config.toml
num_hidden_layers = 11
head_dim = 32
vocab_size = 2048
hidden_act = "tanh_gelu"
lr_head = 0.00904
max_grad_norm = 1.0
final_lr_fraction = 0.0
MLP neurons of a small language model. Each row is named by its layer, matrix (down: output weights) and neuron, and shows model dimensions 128-255. Each number is 128 + 24 x the weight over its row's rms, rounded and kept within 0 to 255. Numbers have three digits each.
A block is one neuron, or neurons of one layer that tend to fire together. After each block is what it responds to, as a language model described it from the Wikipedia text at the highest values.

L3.down128:158146141126127145091107115163109146151128128159106179108121121092112186125111188087142078144121121119083131093125154125122162136115113165113109150117115158113132099124114131135098149115151114132090120102108088153124154134163149085121138177109135155129111135177191103138137097110149099173168139149143128068113133126127143142124093175146120109146165121117106111130136109114156082132133
L3.down460:140108137082109118109134136150090167124170132116095104090141109139177133093132091071100153142130123124134118099133171127128135089158116121202144123131144148109112104123134112090166130124079128080125126159125162148192154124147149162157140145144091142168171122134102172110171145136136097135122111166166136109149130111125134123143112118159111153139139137127131119115158113142131107141092
L3.down487:105110109124142179119180164145103079109150167139122155108149123135128144157127137123100144109120120087100117102178182100143129130129101107081095149122131126113119135152115150110134120123107106092127137082177122121160121123151149110149183130153136147152135118160086095128136177093104132127136176111079134090133131136151135136109119127124156161116168150132115107135116118117151136125123
L3.down709:133149158107105130125133136114098166164133099156109111159136119146099138151162097088142112109103117133087104082150139124153152135115119117108095140104123151126137117132165121125137107143131115143125161121123104148142135144137131122094131147117102158134178170151084137118135124125135115132118215126126158098129146155087069133155115171116133119159088137108141097161148108109109102110110
L3.down732:151113141130155105081155097137136094085160131099119127129135129203120076112132144143112106156116129111134133135155119104137098090111112139104125138114143140129088168122128101118145133094138126101101162090126091127114134172093129156131157124142104099120120150157168135137127174165143151144138129157131143138141093121147094165129107099156152151112120169127130154132098115156151108178127
L3.down772:152134103116137188124114156094087102113086097146125135128077123048121121119142122162147141139149138192090112153126093155145146070112134108156130132098138150104163131149144147108110129118089145119139131154133150142149131132127137135146126124134146131113141111152112101167114135147154113123158148072121135134106140127117137120093141117117093098056137101143097168160150100130110129131152
L3.down846:132154161120082132126122173114122122154137115111125110117139119151176144105132139122114134158093131157150136113137107139147124116136110062112152151130112120168128158113129146157095140122141117203102143151140109106144105141197141158110144077131162135146145129124104128131124162139161113148128169106119089125135143093130111132150126127153173094145098158152116119127180102151073145155116
L3.down856:098136075071062149116130149116126125162097096146141155166132131126132086135133135144141137125117153115126135068122149121126147135115137134110121156152153125129077097123162142110175136145125153106121154134111151129134166110130117114143146109118117160183116140096126104153138131116112113120123091127143113142157164110129106109145112151098148101162128113131089176134114143141114136076107
Description: Fires on the second piece of a word split after its opening letters, such as th-und-erous and Intern-et; also on following after the.

L3.down166:112159145104140112113143138114145095148101137152166136126150116165097115131169149079106118153133139119100121164149113117124103117137124109078079123137120161117094112120128182143151113154097161143151152120136107162142139113127103104164119124129095182156102131084125131099140130105100139109116120140157124127139150122112133136095105088135137141145107132096167181101169127136118161140110
L3.down177:159112117111104141124138136132108108105078102138134107151117112097128130117188092127142112180145121127111097102169151136132101159128118133093134149097117178104106106176127121109151084149119086134116136121164131132148127156149170156120149156131102165149133166127123154134133146113146110120129159138165149090135123142088133122132123126126142138196116150106137143140114118136128157139101
L3.down250:143109115125134115129134112155146140154125131130161116099107130100118104123135144088082128142118177113131103113155053166121105139146151145151127095166133148137151136068104157125097098138126151151115148094135124133160139117093117146139159128112129142088104143137074152109145157120095101123117133146132152119105102102164141155117146138099142165133109138179173133109124114080141118130142
L3.down287:137114130144115134097074163132127128137164141086149174067127131102118143085128151092095121120095112141134144143093081147081138133184129148141169111139109132104135170102137101158100112146097132135138155132167084080202117144113129087162132132157142120169140128114125127110118120123109092075098098127109139150145138131150155154122133106090084113124131099090127158139101131118132149166159
L3.down731:141107132122141080162137148131119063132154147154115154117152121119143130113157121142117147124086071143151083087169110105110125120130150153114133127087113091119139157137092136157132128129134138126137141107144135088186147138153176137106159156088102166163091142125162137101170199140138118087145139138120105125090131107136149144119143150093150131115098078128116131147150138139101090150136
L3.down870:161140137120118128136101093118120109141132159135119099113120135113124155079180108163127134175107100126097123090095145143154172116117131093182113110148134155093131127147139109162121100112120177163132088130126139154171106101138142122145199120128153097111158092120112138134127132121117104115094100146119151159137159118122113161140114107181127128147120162128123140104154179144129127121061
L3.down905:080120146145104099141150143122088120160122173135133142155138109126110126125124106065139151123149103149103117135138174138159132102107152131110121104149137131141129104110110105104054150088143113141157143161115092107130131129096158133103085126129142144180094168133136180125122126163101072131138134101114126114112131132106151137138151151109118142118135124146114149120148157158147122112162
L3.down962:121080127142097073141117176113115123175123124151094176150122127137142132152144125129124151145080099117140117175142135154148110110103143138120146160173117114110134130129137125129134111130136121132103130161121121124150106122150096151099118115135144143137172138131086159125128118097130127157087163158154139128120139131154130137103138126117155129112096128115147124130087122147106149159127
Description: Second word piece completing a word split after its first letters, strongest for the "o" of "too" (to|o), also be|at, wh|at, Kum|ar.

L4.down84:159108104139098144086125132122133133119141116115150137115146137158155100116067149190176144193160142147095122143142132136160146133083147122139139147191118175128128137124095096143156141095114083147143098103149109113170104134137161129129168162101115138135124160108106151079090137112124110139149096126127122108146152135122141093107113168120156128126138128134155108134087109119085139148113
L4.down240:089094159127135121116149148120086148138107121097165143136124114137152110144080123163140125119113106188120102129135091135114119168130124134107174111144096127122125092117116130141129118113137077122107099139166141162155135105129142139154148109162133159147131117132158171120094144094087094117145150149150129111141194128133134155111129119138092092158118150114109142165128173123119165161156
L4.down281:124139105143138155096127132120115142161119140113152114119118135149133122111107104132135142134133182106191140148140092140126110141150126104103131182128160096113116129134081094127118183130086112099172113113103136145169126109147121110132108096136127127149156130136115172162152093116169130109110114135161175115100115123111124138160157097173120102106122129157125119156115110144163111174114
L4.down439:126134184113133148138153093107140113130126131085150126118129167139132127114143112139136148159106154153108147151127081121142130151102176160115121129142088115148119153134125119141142114143112115149109114147105069122146108158160146116129152168097133104116138104138138189081146107114135209139116143097113131153107122169101153122119148086120112109160124125152125143145115152129116106117134
L4.down740:131141169110125085162143112112114115120147125117105173136118108137147132104082125108096121104098123106098131161138198159151154131098132160138105148136153144140092098180117078123125117117145130128144109066123129126105155139119147139137131156164140143103172151063146150106120130131131155123095171102145122114138128145127132123114059133126152148125143109127151114124108091117069131144130
L4.down819:134167137132099118174126078118073070093132151117113144148112097125225100131124137149155093132082146167095167127061108134061152121117142123119176105123144098081163091121089139157123106147085140167142126090108100107114138144123105128147117132113110124136095141116150113131132114118111141108163157170114151137125137110121162153139119136155142081166151170130121105130147126145119165119116
L4.down998:126116085106178084102147138133131110132126122123124138146158135150149137140152086118121162117087102155172166106103141141141157110113105127154148100131108139142120125158139131132121149147135140109156159128089153109106133156133141152113092140156087105064128116193107149112097155101110132170142141132118128118123096127122138109108120191175133092142128151121133142140093102133144127195134
L4.down1020:145146165099125098163142090175135167075138125151107094172075135111147100112116109155117125077098170121100122129087141156144086128092154145130102167168117155139103127114127208168157099118129137106123105112113164144128133087148138155122138098106110138107130115146100147116118128102121173121152086141160124093131123099128100166161113130139145150108129115117137152131130134143094144148100
Description: Apostrophes marking possession after names and plural nouns, strongest for the bare s' form (Pilgrims', Bowers', Queens'), also Madonna's and Women's; weakly, mid-word pieces of long names.

L3.down318:147123124162128103098148077132143084169135079131087106121138135150123130146114118140134144124141149143112151148111126150116139126158124134107130116143116098127188139154088147149153123137118171125102122133160135140134142115143116132100132109117163133133105089146128123113126140088135134165122165129177144105141147104133144102134114121113106092138152139125115094085149146160139176098119
L3.down517:171162125151114121107133123131120153108121157118089109118139130118115099144099123138089113125150117133147127118142148121109122137089122190106106120143141170120097129112130102155152102108143128111126154137178158143120123128141148179156150114135129118129135107144106112194124088110067163138133086107140147126110132140101108163115093120158094181173157129114106126106112137114129097154075
L3.down656:151144120107105116074139141145099128136169112122113126118187120158166142149073071082134055135133137154116179156095139143127098144106115144076097116146093108111159095112118130159154110129128114106124145153139129119111131153096116137102117149120099117094123155094102135115100137099120097137107138162093127115119149140131082099117088135115111077157169143114129135121139143116134118150160
L3.down694:166114111151116145089140149102093112143145115148132141141134117151103109123146077143124120115147092183136093148118127140140054141068158112102107128111126142102090178103130124143155117124166098083116156110125141105107073134139147147122107129139124144158151126121145142163129128157144100091094137136156172101108110172123071158104092139159131155117111115125114130126131107123095180128137
L3.down813:148137108159136122128117143132102187123164119132140105135130136119129111169134173130143113116108192167064144122106127182112108128120103138170090146113119127108137159156150110130127142097151180114107130108147120140131135126100089112098135124134119092117137099188076160144134092158088115079158079130126144147114115109093107136095179104137104101133118130135143096108142109160105106112122
L3.down822:123112143126163117166115107133117117127171143120119145128121139096122093075160150101163158145135127089106084152101106079137120136152161134120163138109097128181107144139125129130082156171139153122123120141157096133167142101119101102160190125137165106099113124117097134135128120103169103145169147104131152150173065139128135107078147115102110128112132136088126075127152109132119130133105
L3.down864:133107148115124119166128179123165144095145118105110112131159145127132104126141124166127104135102087134169127100154127116135134121109132154097101103143120129202141088115116158148125111119108106120126108151095122148136116150139183147118112097152147115144155140157123148158091132199118148114114135151146143132160149056123129157145144139156113120139077100134133135139134112140155148104147
L3.down963:156104137139162131105119083136100093119162151075095163109143147114125121157100078111086176139131184129124133138137134127139107119101135139113110182138126132141140088127120078155123117151101128124112100151157189129151137155144112135145144123175078149156079157116120142137092179109144125145157148127159119117136133187127111121155132104133170128173151130156132135131157117124104139099143
Description: Middle word-piece fragments following a prefix piece like p, rep, app, comp, as in rep-res-ents, app-oin-ted, p-resent, comp-re-hensive.

L5.down459:104136126092154106130137136136113081155149085114152151114155123112137159101134140147111102147146162158140155164125077116106126097129123103123124141114144103132094122103140115112127137121169120158118165130150109138138134118134103162134141125093158107147107167178132152108131149089153109138105127138117123106187172150130062151117185121139117118139151119129132129093150098130107188101145
Description: Word-internal or word-final pieces completing a word split after a short start, such as -ing in Beijing/heading, Schwe-iz, swe-et, e-ast.

L4.down128:107112102151119144094141118132118094116145100112153095169129120123134129157141124088116162162080136119119134190169130160118163129065138147132083140159179104114135129113143134119093124142136103113129141095092102108120100149114151132112129120120101135152115131155152146113116135117130111154162151153094127156125103134099168094146113128112126135166134108142152164111163083100122144120103
L4.down356:109114115169087132139107116098113170141102067146156143146106120134109126137106121123153089089121150130131107164118139105101160084157142133117109080148087182127096119135111170091146100152127110109123137142104124072151144115118125157109130160136123179152178136124140101178135121105125135135159140096114173173157100123119146148143125117089099142096124122098150105153115116086110127168123
L4.down423:134139193136128121176120108087094128129122153114143095187165137135118136110137139141102122149121132158135165099139125132134154116095098106105093143151154124123117170163116128106143134124137088089117141136142127163097164139130128123122137152091119111131140076059146116148133100130116145145130134151126132090137135122128107161157137131143092160132116126100183136135106090117102126103127
L4.down588:140144126147111145064169178137095140143105125157140132106133103100122105111115104130125135150083127167136128128123130095114164113087144112126076100149143155138122068088095187103148117147095104138091134094111096137167117159130107136146121155141131114147131115110098164124165132131129147117121119121129191156150133104092149110082082135108128126119128137145149120111179115111119152164161
L4.down764:126124160164142070177099130121109128113151150105110154165107143125130106125102107128111153160135107117112158061147116137145119093166166155135129104145060105136077139107111130088085137113159082131122110152138105139086123104110144163119111162087132134138141127105126179122120126132129155103161129122098157176116152113117139123161141125121126183119174110119186137128097101091095126129165
L4.down893:154094148123127113111125097131118143124167126151084151130147139138132099107113102160096142133099138160127116157113135095175118135147127132122097128099127133079086157158111139134140170141094168105108133125099110139139147154114078123100171104093105159146102073101131218147126142102167134112144111138103119138125083146133091081090111146187144148116117147084130141138146118148139139165109
L4.down937:151143119131123138191142132156130130133114103169123119121162122101100125119178093134127096146185098154102111124138123126161130165136152105126124140121136142060144106173119087140077090130146091100165144094148096111144133110159150124112152142160160142083112141131142080116112095080138167151128163138126158135103145152128119105116152126125100122134099096138120056125148131107163111140139
L4.down1010:136119124119123136179136114107176100129117116105192131133112110127131117111102148149112137116136118100098153130134105123096135122140127135157135119148100151111100118142116100133213107119145115176124110142142128127121135145105127121136131145132155070118125092118138025145153144101094221112141100160132153132133126101141102149144139098123142131124147136138122113116139136152111156093132
Description: Words after "the" or "his" such as first, only, following, plus final pieces of split words like Th-at, Th-is, wh-at, w-est, earli-est.

L5.down60:096106147164139125162123173115161129136109151107104115133137124105155135137106062172188099139124143130116123124144089075129173125135180120139096128121098108125072076153153145139115159067162136135133120103093123140156199084113129152150093108128105128124125144099136123085127140148127085127132169169147147117120120145091125153097141129122143124132128127157135132178154141139096139151157
Description: Second subword pieces of words split after a short opening fragment, mostly h, H or wh, as in H-eral-d, wh-at, h-our, H-y-ang-mi, Y-ou-Tube.

L3.down83:108157118152090098138152106111098099156092149122133134146131155106121121131094126145108104128160142159150157133127123082121153132147130119116123100176169140118139092099110102133152130095116151080113147139124129157109149112174145123155093126132120145110087104148154163170111091140107118120148141114111112109137151095127132145142113125168099092154165163101061184132158190089148078147129
L3.down361:141127148112067165100129125128132154103107117127106125122152120109124129126111145109108093155138115186134140171104115095126166136184145137153125102144121137135121125135126102101104159097151141132150159116121132154120146130105157126137111174094106117110144111133120094132071124124136113100122087119149116117130114069118110139121120113087150086158075144122138124105164139137105129117121
L3.down435:130179158119124133144113094127143145166113136150133085100121130173142157168111063147136149138150158099097173131122054119122147102104109147119131113124128135126150092127116160123104137118128128168133131139107148143114151087128084133121102119133097119158100109132114078124115139131130161139131143146155091131135126109150112145130157108141116124135159132092123126138080130122124089134135
L3.down556:158085177146159143165123152141077161145109118129097174168101116158099132119119158114113133066152138124113129125098120139138138109145134099105151158154119084159155106126112123171157133098066168127159129148129099098158096144108147174125087120080130124158148140126149143154115089138103151163108121099141133140144158104106139116127137133117120120157149116116134081144099094170147136130087
L3.down641:105124132120124175160151091112108124121137124111130080142161130134155119150150137109131112102124141085095141123118104102108079103112118135113146085148113132149155126142158125094093105117148182137113123117139149142094106122086156096113152110118148110101142103128197125113152102135131096122055089109084173147116136090134117127114093136130112130119153139135120107117136088163137139128092
L3.down693:133125118108129127145139099181108137168080077156110106115146105087132095112120106125128113154126181166167128100115131113170120113151133149117152082130140109108094120181123150121097142098121088140101153092102159130152191117195116170140145102111157151141161126155139114175147188151144108140106104108111114125172107109153132113154177132103136094156095125092139116122131114143149137116114
L3.down711:132122104126108143118102075128106082116138122117152087096140106129136127103112075106123112111123135165116167133098129116150128147167118153134110124140159096133124131154133118104110129118121096134163126129142177160149121171126111127119120176122136102138113124115147099148140130147151129142106122104104131114165121065128096129139127125149098168150133118153128150146153145143142139103090
L3.down771:104116088139121158077112110163138111115138139120165126109115104146124135147150151125156172102131086098089102114138133100104136114079135146162110140143131168142145130118163148114087141155130135103150155137113075119133123097124146126110123151158118106141110144126123168131140132152156116114127103113081085155111153123127104150140146126153162157169152114043126126163162156157085128140082
Description: Apostrophes right after a noun or pronoun, in possessives and contractions (Canada's, society's, I'll), plus short mid-word fragments of rare names (Aljezur, Fugu).

L5.down157:100154125140066088096080112095105105120101154161125104153104130094099089135166135098148115131158139132133131147154129144142137097117163153129144139110157133164116186118101114117123126166149145115133122152142139118154145172145103145113134137095138146126130073101080141154103158122121106110168133132135120102128120129160115133098140157116134131104104124127139153142122121153155116152153
Description: Short second sub-word pieces right after a word's opening letters, often in headings and infobox fields, such as ro in approach, resent in present, v in advanced.

L3.down206:164137121088132094140139145135119132134094109118133109161142098147117152140131135128171153103132091096071144096143156089147103113139131153130053107116136126118100109175101148178141112085157095124085144149136142133134187149124175189101173127162105167180135167154162158132128112142117147130101146158124087160135118129124178134149095115109123134124114144157139091124104113142138098094127
L3.down423:112153139105107141111160160131141133099133156129165079119163147129109124138095114123100115103152103167171142154148125135142152128110150091121140142115099153162097136163098191104144133104123109118135122161115137155102125128120125102127173141120152116107112106175147167148131143132124103119140143160139104119137121083097075154108083092110138135155120171081115152153129159072119118150141
L3.down453:147135124120148101134122115137090131138084136127170131122126115150127114143145122150147085136087140124131079127087121128098101139120109156091139127145111140139081115093124118153144108091108112140080147119083159111137112118179128190137125141112123120106160134108164139124137156112164125159152120100142145130152137152116147106130137139107151115134178170119149130121170120110154141140103
L3.down478:124153194131126102139147156134100114118136125117090152127128094135099159142093100163132133132134099086130112128157113109137133109135127098114122103112142135113130126143102130134062119135139191115103148083131079127200090088125134135149108125142170114149149112091149112120167093147159097099102089161135099086134120160146141139132140152117102096122133124103100090153168124121093119137117
L3.down796:093134179162132141145140141139099096091118116111156167130101141161118136102138141161150156124102094157124151103140110117137109114183155086125105157097150115138099144132110094123106105112112174137132101117102144170092162110132146156191113106126121129113134108080157108125142095152117163072166137112120147134117107147166150176156151160126122117075099144172127152111127124108121152132097
L3.down873:167124135169134133119119115086169133134117133135119157097128132139119134093163137123074128167116162115118106098155105162116129139112124123095135133079090134130116126119146156128099111167080124194160113122154153121106104143184141137119132107096112161082128152141160141137098133144094160145153124124118133125107111147149114136167132120164134111168189135140158095132146116147190144143135
L3.down935:123145146164139115143108085109134123119100128163105134143115115150133121177112069134089110130088154156113110113169131149170128162135114128144156149161122150116172119102172095167131098118190141129134128142165137137112114109159125095120069140132111088103113106126158098133134120136082128122050172149087142095122093096140140123121119160123084100134142101141123131166091128143127158115117
L3.down961:136170150156134106112120150100150160117103119130140131114093129117128107097131131127076120084144137129130111104088156126138096129126137094124110151134145103100133155145136104129108123131118107160166089144138150147136137103138140085142137126123098151127144157120146139126093146115139113111115147119182147155150150119115094169156124108116105147157130102162165168150108132125118145150137
Description: The second word piece of a word split after a short opening fragment, like wh+ich, he+al(th), Welterwe+ight, or the s after an apostrophe.

L4.down81:138120151112113084134128105134128129104143113087177150120182121158154125165119098137164135154139160135130115154100133143079143128113139127165155161082144128104112147099119142126079084100106069080146147155137173132115148127133102109141160138151108149099105086115135183116139094105137155136131132137149122150117160105107100073141123144120172068125109132120122120129162103135100141146118
L4.down130:080126157176150154158124131166149111103153121127101139100118132138063097146093152106119155103178172127135121132126151126101107102172140076127127136138122125126153099138096132124108111130112100130111098142139106113126087112101151123145142164136084164119139102132136189134118137149130121124085117118099131158114155123152123146143124132147107179133080129130153126105132148125102088138139
L4.down246:119092084091122103120147137124110102143126099174131168141107113153152159159115100141130127148128160148139116129073127145109148140127140080110144150122111114142136148118179129163104138118093114154145139101125116117154140130087150158176090153110129148128120088145120161113147125128113122100150161121140161092140189113142090106157078121129116098123137147166148117114138123120121145130133
L4.down462:170131159154129146095126155137098113110105153125076129162149116128137124096110126102130109099140131113131153142148150105124104094164130116109152121128106137131092165123139138129099122143117141129105150170133154157142071101121128122154161159065161114136163159106129173154098130141167126105107149136091124109145071158088189159118142102147089143128127170090157122133102094083109155128150
L4.down492:149135089172146142099138157121143148080125098094081101129148103098121111151142131140144183114145113113102129132136136126171134103078135142165124127064169129108125121146137113158082115155119119121104125123122118116162090139113155147151137134144116189135117120125103145114139137125163155130142113122163124101097164116126111117142167111165101171141153151113114125124119081142151110091150
L4.down655:128128129121147124135109140135062122159081173131167133108123151095142121153133147165123148129124155115135151139144126140126155148126102130152105126113080090124156112141124115164083105119135149114126136073135121114114118155136130135192147135096109152108046124129115150141121132119135175128142125107109162146105119088134105142127114165156182142149135178082141121194142081139105103146118
L4.down916:133121162130112105105140130082153129104136124112132125162117137133149128135140117140160125129112167121112161170106137131144121112150140126118146101109104104153148131162136159136150093112097121108159116133196153120174134155162143142098144114167092099101089127137132200122136114090178138142110164077166144123142138133122137127119142116139132135126101103165110150137109148118132089139092
L4.down925:101120103136140117187123072089087125137149134129112105123094137094127096090134141120128154130153097112119148126116090107160146149123125100106113153137129129110149112135114121135103163094109128152124134113152126168135112118159136115169173117150117144132073185155101138180155113118126154075141083137170144137117138151140137105088092117165113158174077140135154103140122119135124118102146
Description: Middle word pieces right after a prefix fragment like dep, app, ad, exp, in Latinate words: dep-ut-y, app-ro-ximately, dep-l-oyed.

L4.down74:120168146154101125173126143125125140093156161142126089127117138109170096099118153094108149177114135160095129122165110093136127124114117124133134141126152103149101087169119156159145125168151147128127166092133074132113134133136122121092180124123140174120113106125122101126120135165093174194111091140094092138104106127112163120136123168102111128169099098118103157126169107130087113097121
L4.down253:112200132130159165123137120131161128102096128134105120133114133113132114159129134088104121130137135178092130104129124114127133119151089130104126110142156116212117130148130159157137133135093163083121148130123127133122092114125158132185135150124086099159158122140136170153099114087138123149121123129112113173152120101135148157154111136144110127151111112129149118115148118098151114133094
L4.down429:129141156117133102096144108142141152093131086119136110131158135137138114131082106138117120144120153113149115113116097119120096142025091131108126105128127121107147109109103139121139124144114124134102111117117148152134128154178178126130135119132110118120117112117130017113138138145162255105126129143113135131131154136127120144154126136138173108128106135143130137102171167121123116118179
L4.down494:105143115139139101134143148127138113135088115151107089130146112126127124147137092138131145157113132171106078130093122119147143148065050115130101113123159121138108111104102063151135093137115141136120145122134124099138113134146119076099098161116078093143110133145115071147115125110135221177079127104108133142140111113137080117086118164103152150154115160147131130171142159135131135128155
L4.down596:151138137092146082105117141099077104109118128166074127102138139095123138103103156128128097140099130124127125152129169122120129133112133102131056136195138135177166088113087130142132126095142128138098134097120140087138127109140153098128117149127117140114133128138154139170111139108130132133140184113141128121173162141124108128124137131158149142119127140118101132134143124086124145193145
L4.down636:120130139129129146153062123136135151117113136123119154149146129121118108146111153134142121116142119090060065103166132158178099162131107141082118107134125099114142142154110145123113161124121118104141130165153088159080132141124093134116121116128156158156122156128118141127141136159107108168104085115133132147128106125181136108148127085164149116150105123160145135122146114172127104156124
L4.down846:130122131101114158132105135162125106119126132171114134144151124133135115158123104115127145129133166157117086091136134115136137150159051143090116129149132150105142109131131114097142098155155097132061118101137125120117137130143152144142115158125102125109131112124113093069116154092135108161075115144097135115061138066113135118128123120099094157137090157158133124171160163097147151167099
L4.down883:104099095095168122151107114146126118126108129146085139163138128145129147169117152113091082127180104199119133181140181188117108111092074110092116124128097124107142096137157099138128115157126139121125120138119130103110109083124106154135119121122144118121119106129119119147133115115133109191146147137117116138134134128122141134096110131122143154138071123154137155174135142152087096121129
Description: Second or middle subword pieces of common English words split oddly into short chunks, such as t-o (too), t-y-pically, do-es, ca-us-ed, te-ac-her.

L5.down24:101140145139146128030143070169162122112113140120135108125087132164099119141095106115185122130131142136122126125172101186145156150138114151142154135127135131152130159140126100148095151102137148132168149116136159141106135110121144143139182141109154113081113100097091114128156107114101149153140101157152119114090082115111169151132105138151143108147129118132147069101115148106130114154135
Description: Apostrophe right after a proper noun or noun, mostly possessive before "s", e.g. Canada's, Galileo's, Ma'arrat; weakly some word-final pieces like "ther", "tern".

L4.down182:156118134148130132063142094127116089084131120132079121104142132134103164116102116106141162099111130120106124140114133143152109161139099148132148153145122105171104132088123075113171121126096110120124180153088151118136166138141127173106171125131153152163127134108128174121126150048119093110094151107119142133160124168129168108178112131155114144092101143133136121098128115132168142108166
L4.down184:107133164121132130100172093145147080088150154148101067136149134134098143098116177123156129125178117097114098157142136154122110086116122136102129144110134159129135135108124141130123160117098148115120130132124120141072134152085140082151172117146106132081113118141117102156125150106143176121087136115088114156128093128128148142124133122153125108144133094166127113130189145133110087093090
L4.down323:112123130141128102133132123112167096143140144136112142153142130130164115131085151130138117136143098110115125106138101141103071167163106118107106127112142114121147100145107134094122145102141131116127133137157126185101134123124148134133111152093155161088087144157137171152137163138083097102092142113082130114124092139194121148108133140097081077132112128103127141145116114141122073164109
L4.down355:119118136132128114130114117117098135142094102125129094149094176124130141130152129111111153095129131152148170137076094156133166116124156158108160094163133148111138164100112094114126102136128108123124130111120151106105151128106112162172173160138082115109098065134128131101107161130147223121144150133112144141138131102116116135141119143120125078131183095121127136129150108144121092088148
L4.down387:076101150176152157124110105113095054097133140190070083120185134134102106122098096157128118115123121151143154138140128133152115137154106132136132161135144176101102119115121147157107131090111098143109093099110174155136160131166165134104139063146120111166137126138126154133170127090131130144076110140127125123178129140132159125140139172149116144125111149128130152116121109144156170129104
L4.down594:117095136098153149123133121096159109157131158114084134148130086103129156144154178149116122137111128140169127178154104115114104140155113096109139080095096155139106142140098109133150174151110156111144127063110101123158162082173070140102145144126075147124133125107099126137161131162145125133163129107117102146105134160129121083142105107073114101120139155150099124103139146133124129125115
L4.down696:132147135086112129168164146140064136084110119131143155094097129139135126173134145139196111099173146145152111157095126149120146140151155163102107144118131152148157176150134111109138102100111100116162108151125162197102124110126101117102140149147137129144103115156171186122129082134138145109126109168092132119065120127132101094135090128124135103146093152107128136144103117116112118174116
L4.down931:140170147150135130146149151133153143098111141096133146104123142114118175141131117100162102149127145086138129123112109145075126136180157138133143111129136133151173136101106095124052173141138148125161130115130136135137158136068108193132109145139114120163139109147183145126136108127124160096098137154128127147109153133144121143139107114112115061114116091126139141064108137109117141125104
Description: Word pieces in the middle of a split word, mostly personal names (Goe-h-r, She-il-a, Je-an-marie), also common words (he-al-th, fe-el) and digits inside numbers.